python train.py --n_layer=11 --d_model=192 --n_head=2 --n_kv_head=2 --head_dim=64 --d_mlp=768 --vocab_size=1252 --activation="gelu" --norm="rmsnorm" --norm_place="pre" --norm_eps=1e-06 --positions="rope" --rope_base=10000.0 --rope_fraction=0.25 --qk_norm=false --attn_scale=0.125 --bias="all" --tie_embeddings=false --parallel_block=true --init="uniform" --init_std_qkv=0.0533 --init_std_o=0.0653 --init_std_up=0.0533 --init_std_down=0.0267 --optimizer="muon_variant" --lr=0.00647 --lr_mult_down=2.0 --beta1=0.93 --lr_head=0.00351 --grad_clip=1.0 --warmup_steps=200 --schedule="wsd" --decay_fraction=0.907 --decay_shape="square" --final_lr_fraction=0.0 --batch_tokens=[32768, 65536] --seq_len=1024 --doc_mask=true --z_loss=0.0001 --train_tokens=265000000 --steps=5419 --dataset="wikipedia_en"
MLP neurons of a small language model. Each row is named by its layer, matrix (up: input weights) and neuron, and shows model dimensions 16-111. Each number is 500 + 25 x the weight over its row's rms, rounded and kept within 0 to 999. Numbers have three digits each.
Before each neuron's rows, "fires after" lists the tokens most often just before its 100 highest values on Wikipedia text that the model never trained on.

fires after: " Ph", "ec", "il", " he", " L"
L4.up115:513526471508518508544497544514512533529462503517528494494512534463484555486507470491484511507483515460551486508467526490453531460516571520488507487491485527494475506461507532494495492509497531460496475513488482504457487481466486499493494479478545502441529511499512485504460523502498503480

fires after: " E", " t", " L", " l", " and", " D"
L6.up651:475509482500519464503495469574467487494513501509464520484505497473497552476469494548513508481491522494561511500485453488444512487457534471514502478458522471478494464504506462468516511472494499519447484469513501493504496514534501506503485483502491503483506466528525516518489528492496493472

fires after: "-", " (", " \"", " and"
L8.up609:529505518454542518469507536573457482513500511496490511550512531495496516483524503505530516487519504474479470528517531499500516500500521486537462507502512485457457501495552521471440476481496493511526478522500488498509528505493516508489536496489523498483490473526491458493496514506460568510

fires after: " S", " s", " K", " d", " mov"
L3.up358:494450503524513494506483507493522521455498523528526512473513517495474533469483510538476524500555515515533461488501468461517481503508507460493526471470518546495496492501512494462481498522513532527486499493525510525482487494513497475472450473454464499478503532514493463497503517498471472451

fires after: "ch", "on", "ra", " R", "ro", "ol"
L4.up623:474488531566455496527455514495517526469512480469467503476527516497501542450522491543497504505498490506527466473468513461511490456461509508494465475486506528502486503527478514468462510501452532518496467493509464511486538512529525537520466468497465519541506539467493467459478442493506484475

fires after: " w", "w", " W", " b", " Th", "rough"
L4.up457:528504520497493501449513507512519526561486536493485480524509513446478515493536464455467527479553527526490487553530506510498475500509517452518507521510515493495497513522520502474461497522520509490488451461520474468486517553509487470507485493489530479468517511540507519461467491462496455471

fires after: "-", " p", "'", " P", "ep"
L3.up27:459475497462474532453515535489510477513545518485468514513549504531471509528525525518530555522466528497480472451466518528544491480490527489492482488488494496487498511522472516512488509510495543533511476485498477499523483477491492531535500463482523488498526460554486493531516516467479545494

fires after: " e", " am", " inv", " m", "\n\n", " pl"
L3.up708:532462532499479512503499526485469535486544522522516499477462443516465471491496494486476520550547508485533500507491464469517520500455566505480487536521538535508503494509477523457557515439486495516550522492534484524520467513504481482485518511498460525505473500475487521519514468472501512469

fires after: " wh", "oun", "ah", "h"
L3.up320:516502481506502500524525504499496482503480508478510497513520511478481495479452465516495472498525508494488537481553495487499498469547505511498512492496492491530510463491513515519499562487488485463501477543537469490502454455554455480488539513441488544517485509522532534517517491514496553459

fires after: "or", "rom", ")", "in", "b", "r"
L3.up670:497517466476490489544459517493480502511467503483507507497522469514556467457460527481477496522484482504525512499512510491546484488502506531529502474553510490473512517523513480447560503471531526496465532526488450515532542498525461461455477518531514508500469558497521496504505479472505510477

fires after: " w", " cl", " M", "ec", " W"
L3.up264:536477475546511490471521496483556491537480500534491453501507517493485513512488516538533551500540468488484519465524535468501476501534493465467526482485506513469512522469554524514512531523459498491429480490546504525460543522496466469502490478533469516518490507493489483474486527477471517482

fires after: " Ar", " V", "r", "it", "v"
L4.up713:530501497468506508504505468494472510507468511502506500509490492498506472462522540515509508477485478490466514584540473528486490549510512513487510451466484489487513517457470511512485527507481560469524520504503497534470466483507536480513462519530478502488504484490539493445497463507526467512

fires after: " p", " B", " in", " h", " L", " t"
L3.up137:507529501490521478525532555458526512496495496517533499453512542486518504539500509526513504493557537531478499565463515486528510494485471468515529481508540485477489534522523502527513476504503487486511483527519461481557485514475539471488537502470527544453488482494503471493458556493541525541

fires after: " ", " at", " G", " fl", " to", "s"
L6.up294:476469485498535515495527510487498486456460560524489488525517503505521442531556494502474542471559495520496519514498510514497431492493498494508479454486500499520484522501511471499556499483514535561530481459523535521487468516532502518509510479532494486544505496545496489509549476488540504535

fires after: " O", "est", " s", "x", "-", "\n\n"
L3.up236:502539525523496488437495524528468491501476511478556478524478517478501515531473475450507527535480500490502507524541473552458462523503489511492478545499492530500510505545483480488478505474502494497455474465484526527501481493520507465479504520493516529496535491475510493512549492484523448516

fires after: " m", " w", " cont", " L", " M", " W"
L3.up314:500520499476441446494474479512464507544483498519485482540484527468495492491508454461483493500482517445538507514481508487500471529487494505538515513498472506506536478523510509479479559484524505524510516487520502514533481545511495500502463492488477480563538466542502467519517514501528452466

fires after: " Pro", " P", " p", "o", " pro", "b"
L3.up623:491465519495525530499557486497537520482491525520518486500511492511481528510467520553468506475484514499533496510516492502538516527498465497527478491535511517455468491488501513494504492525540577532495494499456500519511478513533524493508513521512493489492510545509506470488489469494459492500

fires after: " a", "s", " h", "x", " ex", "H"
L3.up332:512505532508497534450499518480515520474480485519480452466512481511516487472521535491516563480492520479508436473488514493483463502538508482487468522511494538558500511484487448488482494514450511504538530525474532495456541508514512525497514520535522522482531460517524487530501512509467529543

fires after: " d", " in", " n", " f", " D", " O"
L3.up488:510481521506507429507505532526506508493478454571493494497489509507503474475524484485487517528493500452459475482496528518514499524442550502479486528486500522496503510511489555516465469488528508492509521524498536426485494527480492494479525470538519486475509486530519484508514522495523535507

fires after: " p", " L", "ad", "os", "op", " pre"
L3.up549:482481511484492543497517488500464529524541478509519500491521486505522458461504481510470531477500517495500557528525503483488536473503500479514511506493499453500496517510469502473517477525468511526469500490487537515508470522435568467471552468489511530493470505475520524526443512468480504485

fires after: "t", "-", "as", "el", "est", "her"
L4.up525:458501502505505503495494438504464511451509469484520494508529501495523513509456514466538520514489521492450512504527539527499480533505498497495509509542449491483461522528498503509476465471508509498504514525525533492432537502500471497472467499519514472484460444482494481496518490504518497483

fires after: " |", " ", "a", " be", " M", " D"
L8.up248:471492504519518482466532513509453472523505498490522481516537510496488536483478488487430448521428513502505478483508510536499511484474485519502485535525536498500494512516516512470493494489461499484474533517527525494476450507485523504458433499479473537534498539501427501463514504532534537541

fires after: " C", " M", "ec", "est", " c", " National"
L6.up140:498505523503514475496472548549485544522503527504517500486521482498512503518505510528543557519468494434490517515534520474435482519466489495517509512520511512475519462508459462500503495498487539505465496476547478512431463496487441475473541487499479501553493481503489503460501486499470481505

fires after: "w", " w", " T", "ail", " per"
L3.up431:492508516507493490481535507489519470504476521512557476525507494490460530491510510476505485491482543505487512483507502500517439478433523570552496491492511503524490503510460508475498513557500491504463498513513493507517488501498480467490510515502507516531506494474466511484433509487459487469

fires after: " de", "e", "re", "ra", "==", " bec"
L3.up90:455477492479507459533498517491509484469511476486463532495501473522476492485453514508462538547486459507483465506463524522503513507505521468475512482488459504478499532497531448488501434535498511501528498496486474490494514472493493461490498477450472496508466520550507456469516487515487484557

fires after: " p", "ite", "-", "==", "st", " d"
L8.up329:511463507507503505475500492496471521482481478525528497512459480486498506506520514526503529507505493482514535482502523462513505543506470495498482485459445480526487520490492511527503505435447526486475518490498484510474504479500492409528487511528461495507500469520472514524483550504550482554

fires after: " D", "ad", " d", "ed", "D", "art"
L3.up271:481551486476506468488518486482489473505521502506486479493555536481555463534499453509519480512533491527497518550515483524480492500518501490526546503503527472474485512508459499481480515489523499485511467520502503517512444493521528480495534516518516525506493568461465484464496505509507470486

fires after: "st", " German", "t", " part", "al", "if"
L3.up419:482460516504503472504522471491495479488528502411500511492488496509478554491509505542453556493497559510563491529471517504499516487509505508514514467531486475468513524521499505491470529524509513493547534497543500512474451517443517490536516499522489542497550517520497509525510478501491497501

fires after: " S", " s", " M", " m", " the", " rem"
L3.up70:504508496522493502499540522501503477515535530538474491484503492478433512534497539468508520460485510470465481474538498538498544447502471498569477519486464516490490512516512540472501502505503524502485509435486451456506456537498482516517483467509528530525463507522468503549450490503469449503

fires after: " O", " o", "O", " Y", " e"
L3.up438:485529458487508495535500527516530504529487489487498512510477513513473516515482479508522513489533496465511491546463491455524524485467492527492530499503502480487501508491482542469516480485538487468470524489506524464486553486527518535519478501515508472520533479512571504482500468511534483483

fires after: " O", " D", " d", " A", " r", " R"
L3.up536:540504513465501503534479465504504460526497519495548494525480474472521535502475501497495515512507474503442518482514479542478530495541449490506497512493520496492539523493514515505483497507498506504466520490464505500491488556542467494518504533438481533536537499488523523493501505490509480514

fires after: "p", "amp", "C", " per", "ag", "ud"
L4.up140:508499492524479507475512524492487522498507473520505549508497505435424489497508534488491476527501492492476493481495523525518509494506465506522492483534503488467505519515477496509485523501566484488484489456503516470519461512469485451492469468463511501497488494483518467497525491492553471496

fires after: "1", " Th"
L4.up227:530493504534510524482522481517517466510510462492515516515517496502479525474458489498512493453509513489516528468500489530529496540508498583501452487485479519508505471479452505494510451546505509525502536514492478524487552491506507501500430504530498527529478499513535538529527500504491487522

fires after: ".", " b", " fl", " l", " pro", " h"
L3.up6:480500488486483476423522502516496454479528539517535489522532502518461542502532491510549492524504494482486504523501466494480515489518532481475497534527509495456533546558503494528485536539498548486483493510456488487561475512486503527492500491476548471476488498484541478495504503494508458531

fires after: " se", " L", "av", "il", "er", "el"
L3.up545:483532520502519481502472525467469492513485510462492471491535524499495496513485490527513476517490522497448491537507527483484519502552500499454512531493487495496464502490485445449478550516494492482481496503495534512501512506494439525487536506512592523496508485520473499498522547465481558495

fires after: "ut", "te", "e", "av", "res", " res"
L3.up608:484524520526549519492513499505497457481536465489487553510514494510539511515498453489454456502494547457487464510486544513436519498523498483485485488484483530498490503510532484542492515521519499501490484442511460524535504484561510492434520520468558484506481477463513498501508543510518502506

fires after: "\n\n", "re", "ic", "old"
L3.up461:490522537486516468464503537484491501469526496466456430527490504488546495489509506484560500512467473486514469491476450506494542468509530532479485521465483537497488529526522464488480489507463468479467493515522502561497452510437499497481482547515535471482497561509547506490530492493502541473

fires after: " pro", " R", "ro", "R", "f", "er"
L3.up429:506473518469446531553513527469534539520499489507485492499481534534510536466512502493499510519456462542537502539520477490500495557462521497483489472484479521507481480492474498482494525520471508511435512547486527511508508498526531475488484527482438486470504525513519493509490479521464547502

fires after: "c", "cc", " Le", " C", "p", "x"
L4.up154:515499505501446491528533526503516473467508479469508513494461490460513478528527500478507510542519505505515545493516480546518508508456490487491519466482484485485518465536526495461457517506492485524475500418563471495515494506489492482478512529492483520527500568489492499483525499495486525500

fires after: " D", " M", " L", " C", " w"
L3.up625:484487494477514474477484467496492486544539478485493493540457496526477485531519511522494540499481513492530470483493549517513480511532487493546531462491488492524534476532502516520513495478509472491544470520518522465518496522517483503534464476473508510504556527524472487519505507485510405504

fires after: "ir", "-", "ber", "oun", "ar"
L3.up134:488532529489498468467534491519459517466450524492522520492485464524472510543491467494502471499505496508492498512494486456495426482473528489484485514504509476520461493483526464500485545456513518452494490537534481496504475442550494470512518478483488462474531512467501510477505517558460510493

fires after: "ri", " cons", "cc", "ut"
L3.up184:458544481502484466495452510540467520493506494530511530426524517541486529514511506432512521527471446486520486497494472486435514494527477498510479481471474516522479516496473512497544482505545473493508468509447506484525506498494485467484483510553498499513557523489514496494507487482520503501

fires after: " B", "ra", "up", " b", "b", "at"
L3.up662:515533490457514499489480530481540541493521527483510511481458501495523510491515499467501535519533530498493553469492572493510482497522479506530562468519485455512468483461498545518510468529541485497447495499501547461501516475525489494500513513491517544482495509520475479498505502507521494491

fires after: " bu", "ra", "el", "al", "o", "u"
L8.up541:497523503483525494508507510473501494508481565535542497515485524505500504490494481471514454520515479495508537488519525474522537488480469494483523474496526508501546431533520486501505508476486553538493491467520487487481474480500509531489519513482528470467494528445538473482505478493487504484

fires after: " bec", " d", "amp", " p", " cl", "c"
L4.up580:494508494519525470504517558490525494538540472484504454497519563505502503533495505490464494541506488485505464453517515498502539499513552491531525506487542509454487506506533539486555492439500487489485510526478511487502500497503519485521486503496510512486520496492507523459486517543505497509

fires after: ".", " o", "9", "7", "6", "5"
L4.up482:483459528480495518518488515489501499507437521473508514485476504548479486485487528439485546505522445515502462527490510492522507479503523502503502493517448507497491516555511450486496487516503434452490502475466559544505497519475517479492507489480540464517509521529498484504501487481463534513

fires after: "ac", "C", "c", "ir", " gr", "ag"
L4.up345:529515506473471511515498509452501491538490517476552466503533454470538470489560490488502507517486486449524497530488479495455458504505522466556543538509505543490492486523527522503495494476486509521523474501542451502525471530515463477523546494518496487492494496481490517483514517456529509511

fires after: " ", "–", " P", " p", " v"
L3.up502:485480448503541531478492536482472494493518520478494531535490518489479530488519488553480486542455515533509527499506510540484478460455475460485473516462488444465465475472514477492513484452528488512491483524516519488519529493511474472536476470512481519533492520530493534488467545473437504518

fires after: "o", " H", " R", "ro", " h", "un"
L3.up646:539483492442528534485479482509486485519507510507525486518510505505488495519479551534449495531538476474500511473519486452440493494489484492515488482527498491479503457493517488510527478546546474484529461510511490544483530502503520479464529506479459525559562487486454505505479487499473478523

fires after: " Com", "o", " L", ":", "own", " N"
L6.up13:509491537465484509528463443515513480512484529527541530478487479494487512452498510548544536524532501497521507495504447484459471480464475530448460500479494505476549490488471467504472492477469492493500488531543506506481528545526494523474513519483500479524536470473522521513493501533431485516

fires after: "c", "ar", " Car", "il", " C"
L4.up232:492518526490508527484529495505484500528479492531496465535485495448479434501504482520540508485483528504526457525517499465490507501516516479495483494508508481480462519514501537490511510460510453548488462499490508554450449485528488538503498481508481488561529498472498471487505520505482537489

fires after: "r", "b", " b", " B", "l", "f"
L4.up106:520518468495506469514514510531489510467490513505461522505553481554460467442508516498472524491509517512545491472529502474527507525508509478496500471487480470528535463504478546485500485480504521449502481488474539488557545466528493485486501537498489539529507489525512531482503527476506488480

fires after: " w", " W", "h", "f", "et"
L4.up22:517462493466495467477492489529520495480501527496501477523529481467489530539546518558552476484519506506512534475551464525495469486533503491544488506479501523526496506486489498493476477550498488497534505452511534497505525519533547458459520501496474513480498506526489481487517488474484532457

fires after: "it", "t", "r", " tr", " Tr"
L4.up30:506448524505515501496509454482479519501535478513476470495496477468494487489514538457452508510518519523471488492515511502511483556493540505470516476415457521549498470460489493495457532491494492516521473501522483490485493491538507516496488499478493482480537491525476493504509438536531495502

fires after: "el", " l", " p", "-", "ack", " he"
L4.up558:492520488496481522518522499479497523502488508519511518524494528477497494531461488486508495524527507499499512499513487532514527505508521529507542522462496452461472485463487508510490542502521487506521456488552506465473513544496483500506493529483556508484496509511503541515458520479456460518

fires after: " S", "em", " a", "ced"
L3.up526:542480560490467514521502484520475492457487489522462486487543496515529531468489506456499494546467520509533535512550468531496467498471497495510525492441498507543490518454474494523483496467492446493496506485519481483494505523492499515505512521503475504504515530459494551518483476479489470526

fires after: " s", "m", " S", "s", "em"
L3.up128:538543496519521483480525500496475509471510518486548492493497481490493495477422496481454500473529517489453508501519549478474550474528487482509515461494494532488488524516518517503466505537488491529486530501533463479494474505432505515539512488454484470457478528504539493501550477497479493534

fires after: ",", " comp", "c", " G", " Ch"
L6.up3:521527493514516493450529496468526535484477508488476510515508526473480503476499483463511529514462542468562482522480504419461481477495552492457502508506512457503497513416464495518497539526484517476484494510484447542500478471473467476546463521481498484515501525513491509493512503516530480488

fires after: " C", " m", " c", "-", " b", "ac"
L3.up477:522508460523531493498499489478490500485472523481509490513508547473488461505466491536515546535509523474459479518482486561527514519516525532505492552526518491485478483591487480517506489515479494477476450525510516536487452501503508464466541517535494494520513474511514473520503554498531488480

fires after: " w", "ild", " kn", "w", "re", " ("
L4.up394:497497475493495502478473521497502483490477509492505494507500527445480506499504505506527490525527500491535504499506472529474454477498509522502493542450530475468499488468519510535591494549514553515466484513486550461502502503503512477492509462489455506488471484526501493483482502462481505529

fires after: ".", " ex", "6", "al", "4", "x"
L4.up290:474489482501500484484528487484531513469487529494483474492515484516478451506478525519458512446460525518471540492491552484513505485479522488500452494511486497526437511518496469477497492515482490535478525518501519502477543516494502552485512485517514474491453551512520474465532523512502495507

fires after: " ", " c", "27"
L8.up256:528534492485526478494510487494518518521462497457476413485536512544525500541528502471466508485508496500478502459485529516523541510504473540483458513495497468447506456469448539536498501496484494512504543509527453507517521481497496506481504498475529502517514490510448482470487545479583483533

fires after: " H", " h", "H", "C", "or", "|"
L3.up125:476484538497492497516478503504530474479497503496458551513532512549536479478442533479560497479515472512555552467517476520510486542535472491507538560487502504474505507481493532473483424508486443534498483533521501510503507496521485481454477515499506501459512506495487525507489481541463520515

fires after: "im", "n", " in", " d", "s", " New"
L4.up719:531483557516478513481496503491500470480490495545549532506510491553486525475520511493461487512471500506450507450488506499467495459477466496496525504506469530522525484533530493494503474507461474477514496473489538454458514569487489506524515477502523486528498484536479530545501532450487496557

fires after: " B", "B", "b", "is", " b"
L3.up118:511494549468504489458530455480493498510503527485507511543513554468488509483540488481515507469550497495525530532513567517511500502500518497538507464507508488459474504522468516499505533488550507472514459461470514461475526499462534452481494492490513513567543550484526497485490486514491529472

fires after: " m", " a", "im", " the", "est", " to"
L3.up624:508482502525512500473506483484467524477506496491505531519512448527481515546497529474494480502465482507493518503505545504479456475465457511481477503496478481485522481480504517520529508492498493504495507513473472489492488503494500494521477470570515479498378515509527520506479501523483473525

fires after: " L", " B", " l", " E", " Be", " Gu"
L3.up158:494531519465584510535529495499519527568504499492488490504478548484516510478507472517534487504519508493468520475494503540464503503491500525502517483494464479437491514496516455508500467508536501511495492474487517509519533469493512501496495490511503477549487547520511484472498496513493513463

fires after: " h", " W", " H", " up", "H"
L4.up88:508479490542500491487492559503534544503469524532481491502527521531488547525501525518533527486515477497508537502498453510501512531503503527515541493500517486498527521499484509495450488486517529482492516459523483494503512496539490497488552519451557520531499467477505456510520473512530546513

fires after: ".", " S", " s"
L6.up644:499521496453501544529487487518507480535493478493461494521518501536545547500476503507487539498477508500478507525481473516504486491477499464460466521514510533523508483510522504482477524517475508515502483471501481492541457509518501492474489461501513488495525517458486533463498473465521451524

fires after: " w", " O", " D", " W", " T"
L3.up745:551491512479449452540524503464485513495515481539482472540496519544519474498501506526525517533486448512511491464501450482485544510485490511516484513482531502480499500522480520493463496510465544493477502461497508543477503529498515512511471496485513512519541502466494505486506484530500487497

fires after: "s", "c", " D", "C", "-", " s"
L4.up626:506501461532509537513539551487491493532514491521492421476513480490502497483508506508497515523471463506478473520518442521469491491496483570529488523539483520497498518482540475498498488518499506520464476463540471519524488513538487527503478505473457510509505506507489513489469525513491474504

fires after: " c", "-", " r", " p", "ac"
L3.up302:511494513489537512487532491490492528483481494516487510468498510502466509550481520461491479480482526490481482467467485546545532532491547500499497498467508456496533517478529502521482526499506451513471515500470482528554510541557473478520519531458526538523480469489491508489485507504522517482

fires after: " w", " f", " W", " g", " new", " R"
L3.up321:500472493491514516457553478428509522498503501505522542535517466467472533495508540496498529478522479469528506474512517521505463478546481531544477526497508502529476492472521498512504505489486529496481469465497480545513492467486500501518512478405502493467503496515502465477528483472477521506

fires after: " p", " P", " rep", " comp", " e", "im"
L3.up287:497477483483500499451543534462546497503459530485462511458535472519493513489483545474490526493495506519485547500510509510438496455484491513493446504493498505513453455473480487483460462505525501496525499474511486478544493523534467546470538489497526517504437489544505482522506517476487460522

fires after: " f", " L", " F", " B", "ad", "G"
L3.up171:465538494500514496507499490488472470511517520509493490501500491516561474503488429498489532496494485496501500461488537469500511525498453488518566523514473500446510519515480505522490522515499485495478488513528492492517506485485455514458487490546530486484498530476507521478493553498465496479

fires after: " s", " S", "ult", " cons", "ect", "ivers"
L3.up196:446491498498514538535489501521509505472486557522457488458459470514518526499480522462472508476502493521503483458529447522491482495523503460509479462478545493497510519509460483516487477491451505497494468525530439483465513536487496488478529470471522496538498530446477449465523490498514459543

fires after: "a", " E", " O", "é", " I", "á"
L4.up28:547486504458527549525492516535491495547539474487519474505499501537478522479487493488503476470502489550492510480497521467504532528501485472482485490476493498508505517513497532502526488475514477497522470516499501537504524460499530542509508502521500493451484533452508435468508489517518494502

fires after: "id", " At", " him", " d", "ife", " D"
L3.up30:500519500460528483528483515480483480512511524495510497541508487477469523523488492524515509554468487509470504531510466497514484495490522505543524509476501497489463499445491510509505509486538505496511554535494491491466503509490505526477515494482498543490497494498477495492502512544575444516

fires after: "\n\n", " pro", "ro", " ro", "o", "re"
L3.up530:455462506498574503521502478503541550506523480464542506472496488508506505504498499488519511501494485468523490511486557479495521506504503507512464512453499522485490546506504473496537549524525472473540492476489518499512520524522537473463480484467499511496499537496459504500477486491450464503

fires after: " d", " f", " m", " st", " n", " New"
L3.up186:488482517525531475515469506530497493466561525549514526526475478534507473433496484464506489499497536526472500486519519522480479494492556472474505509489479531509532508525559538491495491467544558485483458456518535506512502474507532501510529431490486501494473465506488502472517500457516518479

fires after: " N", " in", " U", " R", " on", " of"
L6.up158:501476498483505481542457523509511508506531491547521497487487540468467565466502527499470507496552464511535452527546488485479480502515449505503549557484463547419526488455527478493492509523517491499496480511503474507514513498497510481497525505515497519512506512479512494552478486487469493515

fires after: " he", " d", " w", "\n"
L6.up239:466534491493461447455473537518504492480458477508507497547517476504504503483501492494452511505498490429528498470494476469464490522467482539492497474494502495513485468526490465490517548534439506505449500493515456465452494456516464558468474508517472457520475470450510502544506506504513502470

fires after: " s", " Th", " th", " b", " t", "q"
L4.up238:478506487542465498516532542537528500510491491558540462518515489481488525484478530500464505486479507501558511524529508511542505497557493525494459498504503490487544511532519496479449469501503493535469563503477527500533492487501525446503474507497494513546556457517482473521461501464502502470

fires after: " S", " L", "p", " P", " H", " T"
L4.up627:536519554525474542472506515530482497496498507497496520507448468509491469449472491561513517524499525469479518547521545475491515503523490533477518527500488541500460482508497495520470456444522489487512496479489475481484492559483550516462514525509517477510529496529516458505470511475559468492

fires after: " pro", " comp", " re", "ro", " r", " l"
L8.up559:496534536507523478476518514484498514490464527501496562460520502506494575502556481527511516514506497444499506503506484492475508534492518482530505534544499477506535529517454482532493581478494504463490492467480543502537478521491513502495483506474480541506482459491494491483510530466507536449

fires after: " r", " o", " w", " j", " R", " O"
L3.up736:457477471469488472496453478424524527451502503466496517531506484518495517481513519469445473533524490499477512498457551530519493485515478493529505533507530487529501477520542522482471477493525489462459537468497540487493527499513511518492469456511530488539545524502483513490448429491519497532

fires after: " acc", " app", "t", "p", " c", " t"
L4.up169:526495519503509509524553504536478500489493446517558496498484491472497500506530477434460481493553493486517506509486544510499503520509479553519498480489506527513480509457503510459559487518543514498464505487479505500465534480483506479472512465546444499492463512500497479536489523446498512523

fires after: " s", " res", " bu", "es", " G", " sign"
L4.up62:515481445459515443536507522492527501481491518474514479464497523519491491482528478491528485531487480510479463529500480495540508504512467450521504491447560498481547500511512481559498494511514502485482519497476510471497530522469481483472489498530547506470436495493526532517505484480489507500

fires after: " f", " bec", "re", "w", " h", "r"
L4.up109:466488514490509423494516494524521495493472493483506480520467472512512506545453508477492516502514565539489478545518485512484499516487514498532492507508491524477506529497549480510540498441520479522527487511529486495517518528453499471469530477465512512461451490506525470516468509498470479518

fires after: " g", " t", " s", " h", " H", " S"
L4.up398:499476485476508552507546513487509465444451487514532494507503490508489516477515490555539520489482493484532489517456490479487467520525509486508467494502482548493518486483498465502479489470523489478491495533492539477514508518459519506504495480489532456495519476543431525516487491492484463550

fires after: "ak", "rom", "in", "p", " v", "ann"
L4.up502:519533483504508460461525500440508532506517544468507461494482528512524478513468493477509486498516460493486517520475481471470487502498523500462474472518448543494499501487509509521513473514470475471491495548528478469504468475530531483511460495519507542512499542501506484452501522517525438485

fires after: "1", " the", " University", " C", " b"
L8.up90:523568471474488527514504493498490524515510490522498455485485478502495505501481509471522530502473494477528500513533496469486495550448507546496481478515437425493483505484504507513476512517512502510508473524534478449509452443502537506467487467507494468484489531457496516563506465510484473447

fires after: "n", "if", "in", "an", "it"
L4.up676:474437476480521498528469492507511485483475487525501455513476517426555459499520478481528535529506422518491477484504512526502456496522491469495481474488489517558475506515501524495465474499543525538499483519499507527450485509502519512493479466481473502493529530521506514499505485467507539516

fires after: " v", " or", " Or", "ord", " V"
L4.up452:544457504521470468499458541532500518514503494484468516504492502501449515471514524507503529550482500512498479506467509493508518528464551512447501453498494490500507546508508505477508537481509524484528491483499489539475523489531502487540518499479457506546471474511503511472461527501520489544

fires after: " r", "ail", "an", " inv", "ad", "ang"
L3.up481:486468519473500473523514493464477468466540496560498490494551498487461461517514515530499455504476516478499451504531528486479539493518490550472475532535489478505476480470528489501489522501485562483523521516493488469467538492534525489497510519505480533509517530461471492546531536506499512523

fires after: " d", " D", "op", "ap", " comp", " Ad"
L3.up327:537474467518468486515484453530518475490507464521515521534469485474503526477537546480518513507510499521541452468529569490489484477480497503522510463483495512484517497453458516490487459482524483484537495509476512491521508533525503473486513522462491511493556486496467544471537501489456483510

fires after: "ed", "n", "in", "ad", "ik", " N"
L3.up537:509446515516500472481472501460531519489538503505524480465487489519510485517508465475459472478518471454493472503510521498511493469494480487528479485518484494474493506526467537550463515453506481549445537500468521528464488517492501511526516513511537499492516527511475487479482478517539489512